config = dict(
    num_hidden_layers=10,
    hidden_size=320,
    num_attention_heads=5,
    num_key_value_heads=5,
    head_dim=64,
    intermediate_size=960,
    vocab_size=8192,
    hidden_act='squared_relu',
    norm='rmsnorm',
    norm_place='pre',
    norm_eps=1e-06,
    positions='rope',
    rope_theta=10000.0,
    rope_fraction=1.0,
    qk_norm=True,
    attn_scale=0.125,
    bias='none',
    tie_word_embeddings=True,
    parallel_block=False,
    extras=['capped logits'],
    init='normal',
    init_std_qkv=0.0281,
    init_std_o=0.00627,
    init_std_up=0.0281,
    init_std_down=0.00362,
    optimizer='muon_variant',
    learning_rate=0.00348,
    beta1=0.93,
    weight_decay=0.038,
    lr_head=0.0068,
    max_grad_norm=1.0,
    warmup_steps=58,
    schedule='wsd',
    decay_fraction=1.0,
    decay_shape='pow',
    final_lr_fraction=0.1,
    batch_tokens=32768,
    max_seq_len=256,
    doc_mask=True,
    train_tokens=331500000,
    max_steps=10117,
    dataset='wikipedia_en',
)
MLP neurons of a small language model. Each row is named by its layer, matrix (up: input weights) and neuron, and shows model dimensions 96-191. Each number is 500 + 50 x the weight over its row's rms, rounded and kept within 0 to 999. Numbers have three digits each.
After each neuron's rows, "fires on" lists the tokens most often at its 100 highest values on Wikipedia text that the model never trained on.

L4.up726:521455515464484384452378582479594573517435628487502519505578475442523441503501487481455502634502560560492448517477475563515544545475513469484521520444466560508506448540503510576454536479509548481497510559390500534509544564615454474562503477557502505552502458492524415500500565571407440534
fires on: " Ti", "ce", " Vi", " Ele", "i", " Pi"

L3.up362:521433374562416501461472506504398539392475475536507534483394462485451496451558539506521619543414505500621500492526583472479474551569475422511425586532597528451511520466471547510509373420436425456518469567493528496588482463469445541541566540530449430442527471505448615534481518581584500499
fires on: ",", " has", "0", "3", "7", "4"

L3.up571:445511472519552527539561484543491576439423519437416453463549480520486511488562490542604546499457572517523471482496624608544499470507427613493527372523562555572578489507424468524520481431486529565542517550497476541486506528618518461471576539480425543490491558464490542505425571522590466447
fires on: "c", " c", "p", "cia", "t", "ac"

L3.up239:518530403533527512458546510478569468410505583503417445469513507455389559577534498527590597463578533540537514485524474512469535464578567482392518520531515516486497469536409527496541545522444463462570559553579488485606554534492522565514517588563453518574387444546558470525498440589520520425
fires on: "mp", "rit", "od", "mun", "w", "bour"

L3.up181:526528610505438508477528502559437532524502477486529452493549482509365609469429529522493489505529536518521461522503557540496528447505507591493552477434593634483444464420484516477483465490452562539406531481579517460542642548513413463452470511488449487574528603490449454535429441443515547553
fires on: "s", "es", "ed", "rea", "-", "ect"

L3.up737:617401543500435421476522491483405523454490473524412489510505536399492525578490578517478553422439555486508556432507490464534465463458500510544530500476483478497539474523456395487435526615521493588459484494504436556524391471522509521520553436507490513541509516497491516461408475513472550559
fires on: "V", " V", " I", "eg", " II", "S"

L3.up833:591528545509545548473519474514512418562541476476517525502534538446536574533467626520443572562522482510535504539550485521436545426416452533483488495536493457445519498546581538444392452512601568444489546495530404561522486508550554632473494482505517551436486570602445436575450500442446505508
fires on: "l", "/", "d", "ll", "yl", " by"

L7.up89:642411526437408554508454494464526466411531612503519486497501527416532425481416479525590487524524463510442475466554507533468440533556554492514553476511518455496540523467403405511493472503474526470515450462591591484484512550515582533542505508465612512587437485461474527483487438560485527463
fires on: "E", "°", " Inter", " inter", "-", "D"

L3.up599:545527567485482485590535526509450555568489584479485561526482565519533536562530396499559470471544491460607473476525587550385493525457381581516500510478508520553476483503475446495483595548448514615518519532423438484491514459452529475528453615578489535461574537381547463558557528395531512504
fires on: "si", " ext", " real", " reve", " most", " very"

L7.up372:475506513509516515470512611521528485544585489580492432412480518457534445539429388513500524515560580535443589532493417437484565552446469540531510511432589546546559500540380546480451589503466489421525446453609510490534401510481527478525477472558489490423537509478520520460516484573496560512
fires on: "=", " both", " Early", " one"

L3.up716:426432394628529512424422593503476611502455509395514483452458552448446507497432471530520558565426507443422555460518494489492444521562463456485625530419573498493541463497404540461491464507527531481533468317537533629541514433462563460446476480540470450465443458484526484540505462397535566437
fires on: "ud", "as", "o", "a", " in", "sen"

L3.up339:519519460568551551430491472466536633450483431472352509546502483617533567483516410485488483498482559497531489500452463520475430495445435403522444525569569480467423435598488480482506529479497437453548531467462493474457469426444461554625498560527492493487452503521535449532580465555540531575
fires on: ":", " Year", "|", "mar", " su", "f"

L4.up531:472517560430520531497553466558516505551503547513577526441579465557470502460555412563444504515557524454540532530484511424496551450467494532550451443551571504489496406496458452416443489507533504486505547483533454530499493468553502430470458548525580482465431422593528462469496479469587538484
fires on: " en", " what", " Jer", "Mar", "raph", "et"

L3.up910:497503519470549490490559573441540498498555591512571477493394487510546493525454483491501507526573548533535526535521583480477560481481467350477484452489569510471517447488491619541438350499544500529495530487592590596555621590467487463513412414518628582507488520485470545524580496460557597548
fires on: " de", "ca", "e", "b"

L3.up762:416466508386547462507591528473478560557493452425513528593536490482507499518521577498533491482492474478430419488586534497531521511484379423521513512511504475500568548443505501485492453479495509437433508494431536526515504387480517462564503535485563494506513512604448518471507550499563530411
fires on: " of", "y", "hip", " with", "'"

L3.up848:432477551518446485501483490512542511501447651543525475524523526540596450554495524486506553458462495389519471413531449521435469438421606469398475494519468555556550448454429492558449529475547384522504592535499467485582476472513540489538534566505499435430446561465531417535486484402555476427
fires on: "or", " Cent", "ora", "mu", "eni", "and"

L3.up288:522437530510504590447503408548533469524473512538457553515506462482492490628508515509518570542450524509420570465497513521534492449537569455464528442613539417537519455434467434515543386463473454523543549448476461585441445539526425544552427543527553532559489480517497596580482532487547630534
fires on: "d", ":", " Lamb", "od", "ack", "ch"

L7.up791:557574468436456484449499522452458459408427571536466477495566520490536565507416497550493564549497577453511497445579495472630439474450554481529472611488463565533579484534531532462469468545514564492488507407514409530560420504635377440491498479470440516506531470544591490509375512506538426504
fires on: " was", " is", " been", " were"

L3.up146:531521568467514513500413545491490535486443452540465510429533492535467519557553525462567634493446488423538410492586471582471519597465469531457477427463397522512460416425515486443417507565568522508460506532598570568548523494529512483637546496498463530502447478612505598498546515495498530506
fires on: " by", ":", "°", " to", "f"

L7.up757:458513458434436558476462505426447551446475576514508453543424571508446529469531490488530507515495523524525487481520551462512459449496486436594578457519518497453529465474516481506509535512434539479440684481379502466471520424412418570500540428476504449500501438504445434445418562480526477444
fires on: "\n", "\n\n"

L7.up73:496502541488489388583436508472551498527530458536541519414497508418429503506494479507594474490441485573523453585540443527420538566529395521506466506393445425498597584468486476515448486463570492520421549511584552555577515533441582591432545487498547568548511489531523482524520465534577493534
fires on: "C", " I", "E", " i", "uc"

L3.up147:496414559490614506537560511367579469490550489434472477432475454488532565454484425539576491644461469510548527489487499464470525517462561490557473503473592575545497543499500519459530481494524492482528488502495578408493455521533451409586519471485511548488571479576429495558505529538541538492
fires on: "=", " to", " while", " While", " Early"

L4.up941:484517474535442531580530425563587512480554546515491433452478402504488526530479524530454535504535549523487593532518467437512416558485541501506519482516559522477555441596452494554506514473474477504528389489536528473555511436382509463508534560487497509492520434482488421478446476491468482436
fires on: "s", " Center", "y", "um", " center", " Centre"

L4.up906:460516436444447448522551477460469460484458506539540529514495502502503535493550472517466510480413478502413508486546626490494495535495536530478527424499449454330491503365518484480512476537535520480503510535572489558536449513394448488437488475464403511472522511582561476501453551450534494564
fires on: " is", " Is", "ca", "issa", "ba"

L4.up358:577495472459440490514527507468439532526487499574495441564411419455533514555543513497510554591457470576474502504563604436458542471445472459568486495444505529436603479554504467563513510508561499429441454515575492491450526514396431457494502516577509480482439546479434427452457459469501509521
fires on: "\"", "y", "ry", " Church"

L3.up631:471501585420483503481469493471535496467516572457341495561511411395627516463576519496488469548477526557524498434441433467508503491504547454459559495447473511490512502473591433616595484496492514508494570568634462474535513514569457562535485429554512522526491531547548395427544458509467553472
fires on: " game", " It", "ix", " it", " player"

L7.up910:509511487522593524487458526533469462399584458465444458471474484516456422477486490582474494533637552433494378535555575446518450453551535486477436492450477406462448514525531475538550540543477491440575472549563457490544415537581617462452472464432519558464498558517462481482479536403550567458
fires on: " |", ".", " Jo", " bar", "-", "|"

L3.up883:526494437447589514473549559449539476471437552544502509560589484433499500558481431387528558543467499483466468441485526515483550522444485407474493547511518441409446481511551508618480531445493570496510556483499421495457523376488403510538507616496489494504430398461392469544500499556479423479
fires on: "f", "na", "phi", "ras", "ym", "mi"

L3.up711:512492563588495480563631584527507440549457521523557468534537533463475427527526539435571529415427479504574514424463523584504512484421504430458576516511609490532546443555440433552499536468594498436473513474522534471517548542414504417457487532571542487430457464507426535531551442568561554462
fires on: "-", " super", "anti", "eg", "ym"

L3.up504:538550521578509494548518511453497505489508527485443495589571449517490584575466596551452550579542555531453507518587429537506525461479492510528553530556438488643555519422454465513518449519485520485483528594474510522472529567587528518525451656445486445495546510420498501492532393582579489478
fires on: " where", " of", "mp", "x", " when", "w"

L7.up529:347547560475503448453430509493510477358459599443519537486471540471541521519439512505432497564550585551534444546496434506486439554507513512485524471524501507552585518525540513491502514582455424524524538498545558439489451503473465388474478511490509539460486460521465490558477350505515491492
fires on: " Bl", " Me", " Am", " bl", " Lo"

L3.up835:449492516447540406495526501505448506419592509453465496533520421540521470425539547546532575516474417574525553520537485422559551400590555538522531555448496474445492482542532535533449464426482534469593579523521454536560516518580451546628478525576575523530573601463479544543561540547452499469
fires on: "s", "f", "li", " are", " were", "p"

L3.up630:450518532440484509539537503433514497484532458487491499461455425545496511499544488522406505513531502428539478534465554535518552520473467482430532540615519501622566504467497454559532471475535499366444489464505457573463457402418517391574470518578579501566475556523593579578457468374549486512
fires on: ":", " Preceded", "d", " built"

L3.up322:534465489449494522521506493482409473460507451464491492538513528477377520512498466411473578513548520580517471441484578462445433548520465545443461466412395533459624441517484510599556497490484438508550504482548455505484480397504454486430466406538506573584429580511544473488519531528516515419
fires on: " one", "son", "lor", "part"

L4.up104:488493459529469575463573470465421488615522475421462481504450533456569543496528532470490468425487458505469524618567448501505507554508544503458501522591515499544464499455476480496454454494483412392525511565506462444492570575511502453487530428371473521526497475532504433533529537498578532544
fires on: "t", "-", "ir", "ns", "ll"

L7.up466:451569496562418529511463470460463515507491502482544421559464478522474515546545517472556588536459483594523549483485501456441553445436524528542500413495451383514563559441468580544530523555476395449478476480527522461568476437449513571460410500536536503506432480511509463464499514503552545452
fires on: "\n", " semi", "\n\n", " quarter", " play"

L3.up680:569506550558486404608503529449476476604535565544473603498517505519480448416528401554479519443517509421496457537544527424432515462382506531472561493578484480469445555566434518481515515426550399521496546570375434449502588482432542466604476519472445557402408535429422463448555572543531464484
fires on: "ly", "ally", " directly"

L4.up443:528565544528504590459500451533507508446544521509480500424477519460494499507503463560475433528531582566551557442559520484587422464544443513537501529502470451490351505497527499521524456533575447455460604531490518429590459504503490476522509566397577563496467522566492423569435486408486420406
fires on: "ko", "k", "ka", "mu", "que", "ki"

L7.up124:478485523490552501588503542564537490522506538534348484472521509531460492423455534397540447553489566451490526510546435472494568401506536489470523516449405516439416502453497541581458495456474428536470453596530444531487513522419428456527561550427576540520450419531463509560473466516540528499
fires on: " O", " Na", " La", " Ha", " Ka"

L7.up823:621400456509460501475534581470502498450519570378501463501541516427501465503427575513460485407450538461475487536446389408475435488525545437439521506472511502572553580442472466459498406510503430526444464557504469402497533552448459468451560442501482418450359492499540477455493485521450497466
fires on: " e", "E", "bi", " E", "-"

L3.up242:482495515507567453533475506444576436479515576420557424464557396412470475470447565577549515540522504497510551555506490480504512460447453456435463490551524551552520546458444518582464543536580565538467524475546451550508496557523412510551470471476495511591577544428478488557530542493514506495
fires on: ".", "red", "ina"

L3.up923:424418496557523448529547495517451481481506459450515580533477561478541484543505516476484514509512506435526533505467484469476563529567547565559543496527580510467606444444388444628558586434637489570433509461544387547557489530568482544531572502652486542594491471520424569530521530453499556499
fires on: "e", "p", "f", "t", "k", "ev"

L4.up535:502518565555545566506534524527542486422552517464429554586458342477502503466514432528478506552376571474514400578510449545501519551533399518490507527575503510433506424488512508490551567435499551400476464478578575580462554437431620568541472540433471554540519486503579552575500462507448469512
fires on: ":", "-", " /", "gl", "2", "ss"

L7.up590:540458445507531498530519483484407583531538510550504498545496577517521430440494569547428530534456474428453466538549563426400513531429458561485586525466596471487517507481537393524507469433493499522488512539536464549527491531425495512571526493501516502508529529499475470367415596509566454433
fires on: " with", " made", " found", " of", " finds"

L3.up198:558506457453496489422440526447593561485455512553577517591553467494495444431534549453537454555435526443403567532498535483369583538494531493518505563578509475551559477506504507523505488472490514524541474468605531489485459500440480565417463533509436542537494513457430448517455444547462535538
fires on: " /", "the", "ani", "na", "ma", "mi"

L4.up902:465474522457579526462486558519483420429399517478598473529581510502447346403478461483438430433437436357497460526472496443460494475554464469389538548466555482616551555537465451505528573482568535544568484483484449542559514468494484479618525468473558500526510464597588485441493470452469472449
fires on: " in", "qu", " than", "fer", "f", "eg"

L7.up493:483571445568433466597503459581592442549517532588466542544551489478500482486625475540480549494527476476462525521526495430396561459550433572550431508479551415498440533542407446515536499461519508548564563483516493619499537485442434512524430513558538426487385493428483462449492492552530556488
fires on: " No", " no", " per", " a", " the", " maximum"

L3.up172:518460603466520484595583564478458570501509543478518527572453474472530526513441483465538479523553434555469460466462484477467433525467520493535423456531489609488537432458524409549494512563486477477534492496517398386452487431405442485536460502568494441448458453503502436662501534531400496593
fires on: ")"

L7.up215:527484520609425502573487505534468436520526524448544525468513475471533552492506498490496555428413542504504606627512478506541466513531477447577497499472472510500481468494496593533498494484507414516552490583457478535527592523566512490539452510553477526443486525507481577438512424529558501534
fires on: " C", " c"

L7.up428:424515543432479535537497498508508544515535508397561546398518478432547442531503558447524535588474589513509473400527458486500527486577496534535481535537498478468613333467432488544481369558508487502508498498532559551484499519573390541496520547468396553516443551452622445459430535514575490476
fires on: " his", " His", " a", "s", ",", " their"

L4.up942:545489458480562470475463572497488518542507543502521478491443545552499359411421516596413537537477466436542464549494459599500490540520476591575501384483450393614458451506546540613503538442563497391457458502467428538464522547470590484554524469590497526475524518468504422563484533418613475495
fires on: "k", "i", "u", "uk", "ee", " |"

L3.up293:503467570559536509489551461450501525506510499468435544399474390548478475421499523462480608465471541556513444520417489553538510522491476540503629471522443489490527405482517466573464481424538554470544455503456517504460581569544559469493535427519537456424446491449434442576513537563454515476
fires on: "di", "gen", "c", "com", "r", "gan"

L3.up560:541501446506521536448508553501440566559505455465486401515487548444402511490476515486515545595546470478485504522504449521520468480469463537451465443476611465562429380393551540616499618504572510531548421613518552470567506606524482435417577527419528578541474420525441478440466421562470513448
fires on: "s", " and", " operations", "ing", "ico"

L3.up575:432462496410529552409529524464575500510505482486453537473564477524530439457466525461453500531470572517573398502582499602445503575570436419486598550472627533492462501534441568461548489571473611455493476566494557473504457536486476524466484527480557579468488464579476503558429544474488455457
fires on: " and", " of", " compl", "ee", " str", "na"

L4.up93:488419546502539513564527568399497465530562533456476522511617532445560534437443494579486486652523492524540516472483523469394490497509534534544539486521510484543637370522535379569481468571572466454484508574547523480534508478471578506479566459559559474463447517501522458574402502461539518580
fires on: ",", "n", "s", " the", "'"

L4.up254:541516584558495497498507486489519492531481444580545525472533481510467463583541525536440572520528525582418485521568529563521437532489515453574491566457529495452560538436480564521477515475416568444484537505546474438505533559494484497391470476589513440466505507532551489543553504488518574488
fires on: " no", " any", "uro", "yl"

L7.up683:441485509471418522535458494589526366528500509499469465513540475478403463519455460503461501526506487506515548484483491498474491487524438458532491426584552520497455540449455503550461515415464490442550538475476527469539489421492510507468377508553535492506566427517442388379484602488435453516
fires on: "\n\n", "\n", "-", "'"

L4.up208:495529450456509526531406406480495472477526503527432491452461504568451530578464485490556460543508480509566467503554586522456473627475462552524559554450487421590480446541530460560491496444567367628514502558452549556468514455524524499488496541543466540536496478457528497484511609498539539469
fires on: "si", "ı", "u", " ("

L3.up819:499506485568419597496634398439565575526510553497548554476451450562495536516487460512476529495523515526458581447592458536488453506534502565438544545520461503562576564495463518479464486392445582445515531510461477512583537519480458563486570503541518524454497606516475475531549493520520487538
fires on: "gl", "we", "ut", "iga", "y"

L3.up663:526536471489486462477439587530524461551564555536499494557596482547511503433548518565473563535518498532418571532404459534502492536545448533458470561455469533655427527508531479520476533495597501511451490481522495621568493403500520451569503447472578447369519483556455492498514542473522558443
fires on: "u", "i", "or", "y", "um", "iti"

L4.up365:385468490402543490465494451620524517555538511519390440573471513562490453391504418426497580482457497515570532499484547381599526586424458410499446474492500506515562532493452504502395517411547484453500476588495482572488423481480425463465464555472607517531584528544446454431492445448472531559
fires on: " reb", " m", "K", "ha", "hi", " Ye"

L4.up826:486619519530617481474523495586433534431509537473512511498489491549516382445453451506458517521502465486611397556601529436557566491600548576495448547485489531583534449440603434584520558464525495476496505528526550535518453468531511537543532439474561514532520483521474505499524500553374560535
fires on: " Wi", " We", " Lu", " Low"

L4.up287:483391390464447406452567549427555558652556545444454495558501522537426459423571516500502527544435533510542375608599516518467509437473625589482447444581507472508527558531523444479482454544502464484498482515484543500511558484501472359500524497522585499551395626488515609484434534479480544432
fires on: "la", " Preceded", " Succeeded", "ada", "par", "uc"

L3.up93:450479524443477465431409457487537504519523476541453454464499529469437356465498458516422425426538506482513477559510563504508485553474526465538568461498575471397545524449433518453512434576497511499523462440583474546435414481602559442513503490509542510509526479610493461543489441468415553441
fires on: " |", " rock", " hit", "ea", "L"

L7.up920:450555487497525486543449548520493537493475591526476512479473440456543480524436537513548609441576493520513475420557525551522525421490457476492406518463551518413545526594473438599444580458563502383496545484442471470463468570541490545440549451368456462452570539490372411502542518490484567568
fires on: "\n", "–", ".", " |", " (", " 14"

L4.up306:561477434563469539497533465570511520591514518465500502467513496504505535504522582485540464593502402533490452502545563539567441511456532517483523504523562531516462513494455471467491392519490472516546582516570520629472501551545368534507503484486444468465488440564460465441614493566432493458
fires on: " of", "mon", " Day", " August", " his"

L4.up221:447541572444504488412432416594523483521429489473419466539602583519498473444473562547489479490462476553433464449578556538560505547575478418580514398480475438465533459610413459507560495451499458459491486426448590581566554451462500576512485547603479461545550510569557528513506484523464534472
fires on: " of"

L3.up366:486501493463443485495505550555522554537503500518443427471528490519502548542492443535566541440467501475443521496547492504426440440371314427536511536471603395570510478482517506474431433570518526480591464432518485535460619571495411516567432521432501492499494480515471430557519497621504501485
fires on: "ho", "O", "A", " head", "mit", "ow"

L4.up205:530439553517485530386539410471490458552431481430541490619481497496467605463575494519500486486493463440469487490570490463460557451463448464569467513565493513436471428515517522597512455504542562555536507510572377527543523558439430536591481479582538519439570528393569472582477453520568517537
fires on: " =", "/", " /", "=", "–", " -"

L7.up502:430380489548500583546459474519516514420440490456517529530492574494516431508484556469565417500486472457547498626499534525549468581513568517562423526536499467568536497514447604509523500542478455541527493506543548498568523427485530473474534454560402611542486543536431576471483471518413496416
fires on: " Z", "W", " att", "Z"

L4.up19:518490438519585503463405536452541518513577509527551519567452607436574458433448547515543560523586486551548503470472539421417519559516522474467595502421398494499476459520512516466544522470486507539520509463398538478546503488448459539597560605524459532503405444560423401501493547476528487483
fires on: "n", "l", "g", "o", "name"

L3.up285:489510521510495490552527548500518495398486511499450452368438524550525457465472602473513524552547613421496462481511510513512466441416474595560585622456588527597466506515523535484594483482475460514575525497561548506611463610413452359559455542486528563520415590410439515508476499505478504543
fires on: " University", "qu", "di", " spent"

L3.up763:528463521536344577493572613462475376464511466473495484500515461449504520409500461496533530622487527605478489470575505429490480473497440534468500588482579485471412495492597531514575573377456510509482450459483550473572551555490521422466392506551500556466532494543554439464362519557494514458
fires on: "s", "ed", "ing", "-", "ir", "ied"

L4.up578:556628466588519525430538446432546533536472550426492502572526428541509523482495484545470646577432483558479509478485508473517521499496547564445542484503485505516500540456570448549595425511514553560572452509461524489511510533538482486513543478448485582539522490568556441431486501602536623525
fires on: " Su", " su", "ff", "ul", " than", "ga"

L3.up265:511497534463512401440524518510513466441405514517333534442499473553609536439464420566499508451460499579507451502505590442507564522569421506458574451476437449423484455497510484455610502347472396481525501448592529505551552457512485516455592491540522447510519486584462453462474556434495485392
fires on: " of", "ur", "or", " on", " about", "fe"

L4.up272:468555401542419492520485500544471533532460452394519502530530423567496476479516491460456488478513458530420434548492513573450522556502480525474534558621560464554455465539612407478472563555462513413529513546463518492418579446434449462467466486580468509489521522493579458535497536484421550522
fires on: "\n", "-", ":"

L3.up720:461468457545506496461476555479436477473543432433544526502511529564611573472503380396504552436556427473425540500472572517526620577474539671570511453499414555432497464525452523590420557494561425529557438455417526445606485479609479600552582453573464496551462541475416466488494442530497448534
fires on: "p", "w", "e", "r", "d", "t"

L4.up908:508456516538504424536513537512486518471535519563560523463424420529504464534556414528525562478433430440421500465480589486471560556582378491488559454503492500685473540433458556640560551550393452412578517471571534563497439472585522604501566413511547530460383482487498401542542507551486431535
fires on: " ="

L4.up524:463482475518541504528552557520576463549581519475527427601507504542526431518513500595522492520536418570507374448412529468480481538443458467550573485477538553500575530497446485509556537470472479531417442555521575441492533449544436553475473428437451560521551469528396403591494503499580449488
fires on: "th", "rd", "h", "est", "g"

L3.up595:518474580521555508487474482478489481520546376514501481599531358478462412572465466473554504490449580405549581567466412522583616545549471416496477518450454439536443512471502486520436426527418616466431480588476505471528424512605560562527536514497493532488469473562435480400495484488571500477
fires on: " as", " of", "na", " at", " \""

L3.up447:584449541404533503399549463531496515521572438494529474543505494494496486506569505513504465460498507440543501541512485492497536513527542424443517434561564493610470537438562526554495541477552581529474581480594437466564539503469417549529607427490532449473463556454511403523492452554535513512
fires on: " =", " family", "ae", " described", "ed", "="

L4.up77:593557454504400520560567566608521492440469455525448558541577494479522365536468533559502477470493494557623486525510557524481584493554541479597527483485522578548577488450468558529446452437476462428477569528483519452577511467402453493525551547495448482525567534493558581487539495488536506357
fires on: "\n", "anti"

L3.up205:495488463506476552516530497495533440526536510363441539454453470480483455519455543547452602517514489466489461384503516468512512535446484453483477596455530490505535430439490554504544436479500573508543457548486499555534431535498494486452564538506418530594489475617474486501488520463591508502
fires on: "2", "1", "9", "7", "3", "0"

L3.up410:493461486512502531502357586514591465492615440465494469554589468486557543359465582565549561463518564473550510527455505519540519512539471539464536403461483490615481500402592584500435532514467414545498434485553426390532472503466523607376523569511371425488430563460417461577602483554460516437
fires on: "e", "h", "im", "n", "ey"

L3.up796:603506526452458463473485430545536489438488480556602538460552489487483520474515523548550530520471483528502520546470477392485535477559539457544496600470501451548519498560434511541448581457543471574535411555561498611536488445542406493555445434476478494422449469539577449536612418528612478582
fires on: "bi", " V", " I", "C", "M", " C"

L4.up88:548452527467488521541495497466487468574492494455437496531475534462578509531482539492520472423428508522559502496536447497516568484486528518453552427502483542500488448433486528589470594488589496444542431522599514570522475575514558610499400573354440504497517563573541385534548505463539527368
fires on: "-", "gu", "leg", "/", "mun"

L4.up647:458449473484555443572567425471512486563546550501468526595470438449424516470487505547496505468495612525551513562414621458531439550583469491394443481580487508468576414543450543514546504458421476498563514515526352458503573491507485469522512439472548460447496522438324508471515567452511457544
fires on: "vi", " prec", " exc", " conc", "c"

L4.up853:452548481484361420487499460519520612537438443509547518493536390622476453546548511509450545480474518417486539556526526482540419457500403603484435478475518488459519457546454533522460511514548473548489401584463565568446527584498528469522507543484493553396492453462408545538592559516508557367
fires on: " inc", "lu", "os", " exc", "cc"

L3.up194:523540517402506463383450474496503512465562385488552466488448521507481464521498546527498546434569488527535524571462579416437383494445485470479481566432512543505511573417480490456491492472458543539514454546526480462526450481535487553485440526486603465523480418553570476502505483523439398525
fires on: " |", "|"

L3.up232:583430601442493525507565475473470453484513526459566509501508577472466436449520505513546463553459540575516503527348528564480552566476444440493533387470502588435510489536453544518551421539503462574516523508414494450481506473465524522467418479520412479549473393437497526546508406544629524511
fires on: ")"

L4.up344:472539445463386510544529456461560435423479508416446487523512414475467556414572518466387633500513499482482559548526377482564477557491419584520479546446518445491529513497484503522467516567417506517558464542575410534456489443517503496589561510501494457520528576595532452569508526500451531424
fires on: " h", "D", "P"

L3.up266:416490526575595525576458476575568593546547538573502550471480450535440488573533507536606521537542495490494496513479537457498503389498470514530512502482632551445559502541450417474471490396551559457474454468594528572480509492513504592459409551602550508448514453524525520472443572587500438439
fires on: " This", " this", "omb", " it", "op", "ll"

L3.up417:479493520498503531507401472504560474392593430525471411403540535554460450557481552492438501480433462485558453505542433464509556502426465547496458523415502489475493437530493482443526501460588564497532514493554489475484480565407555496512545493541424451410505522466559498487507424444567465486
fires on: "–", "-", "6", "ound"

L3.up954:549504393528525547394521540491575498479476544496493483452438552521577552423511429483488565561495377485420487574547507416474523506455383455501526458525519542487452607507448477509529515524432464505562515415475493496519512484517540525525526515599500484405581474522403464515537531538451473558
fires on: " first", " debut", " best", "ly", " once", " most"

L3.up276:482551461465467451503516418531455433486424516445426567468537576536522502512497550591456593586516525492417537502543525482564489500509392587505509474478452481499484533439549459465458483449519516518480560442488530443460560571585628553526497490495453526533438529598527440596497473503531573508
fires on: "P", "ko", " Pi", ":", "ter", "k"

L4.up661:538435484409485471523524512515396615582358522479442530461522495441496560509524531575564567454469408600494534434444485451414535465544437559436501466468496505374525400468489428468516433463546414483520574505454486473499419543465539487549453422503487502540455551498478505502377610441505549457
fires on: " is", " Pe", " are", " be"

L4.up295:526469367519485568502481502564453582514468487574476490421461459472529502456444535540502519392564474554547491474481492517499503517475512483459607438564446533608417495428444469535504517416415489478507492523509491505561465447447580523533503550526465525487540546535507490456523403542442472466
fires on: " University", "w", "n"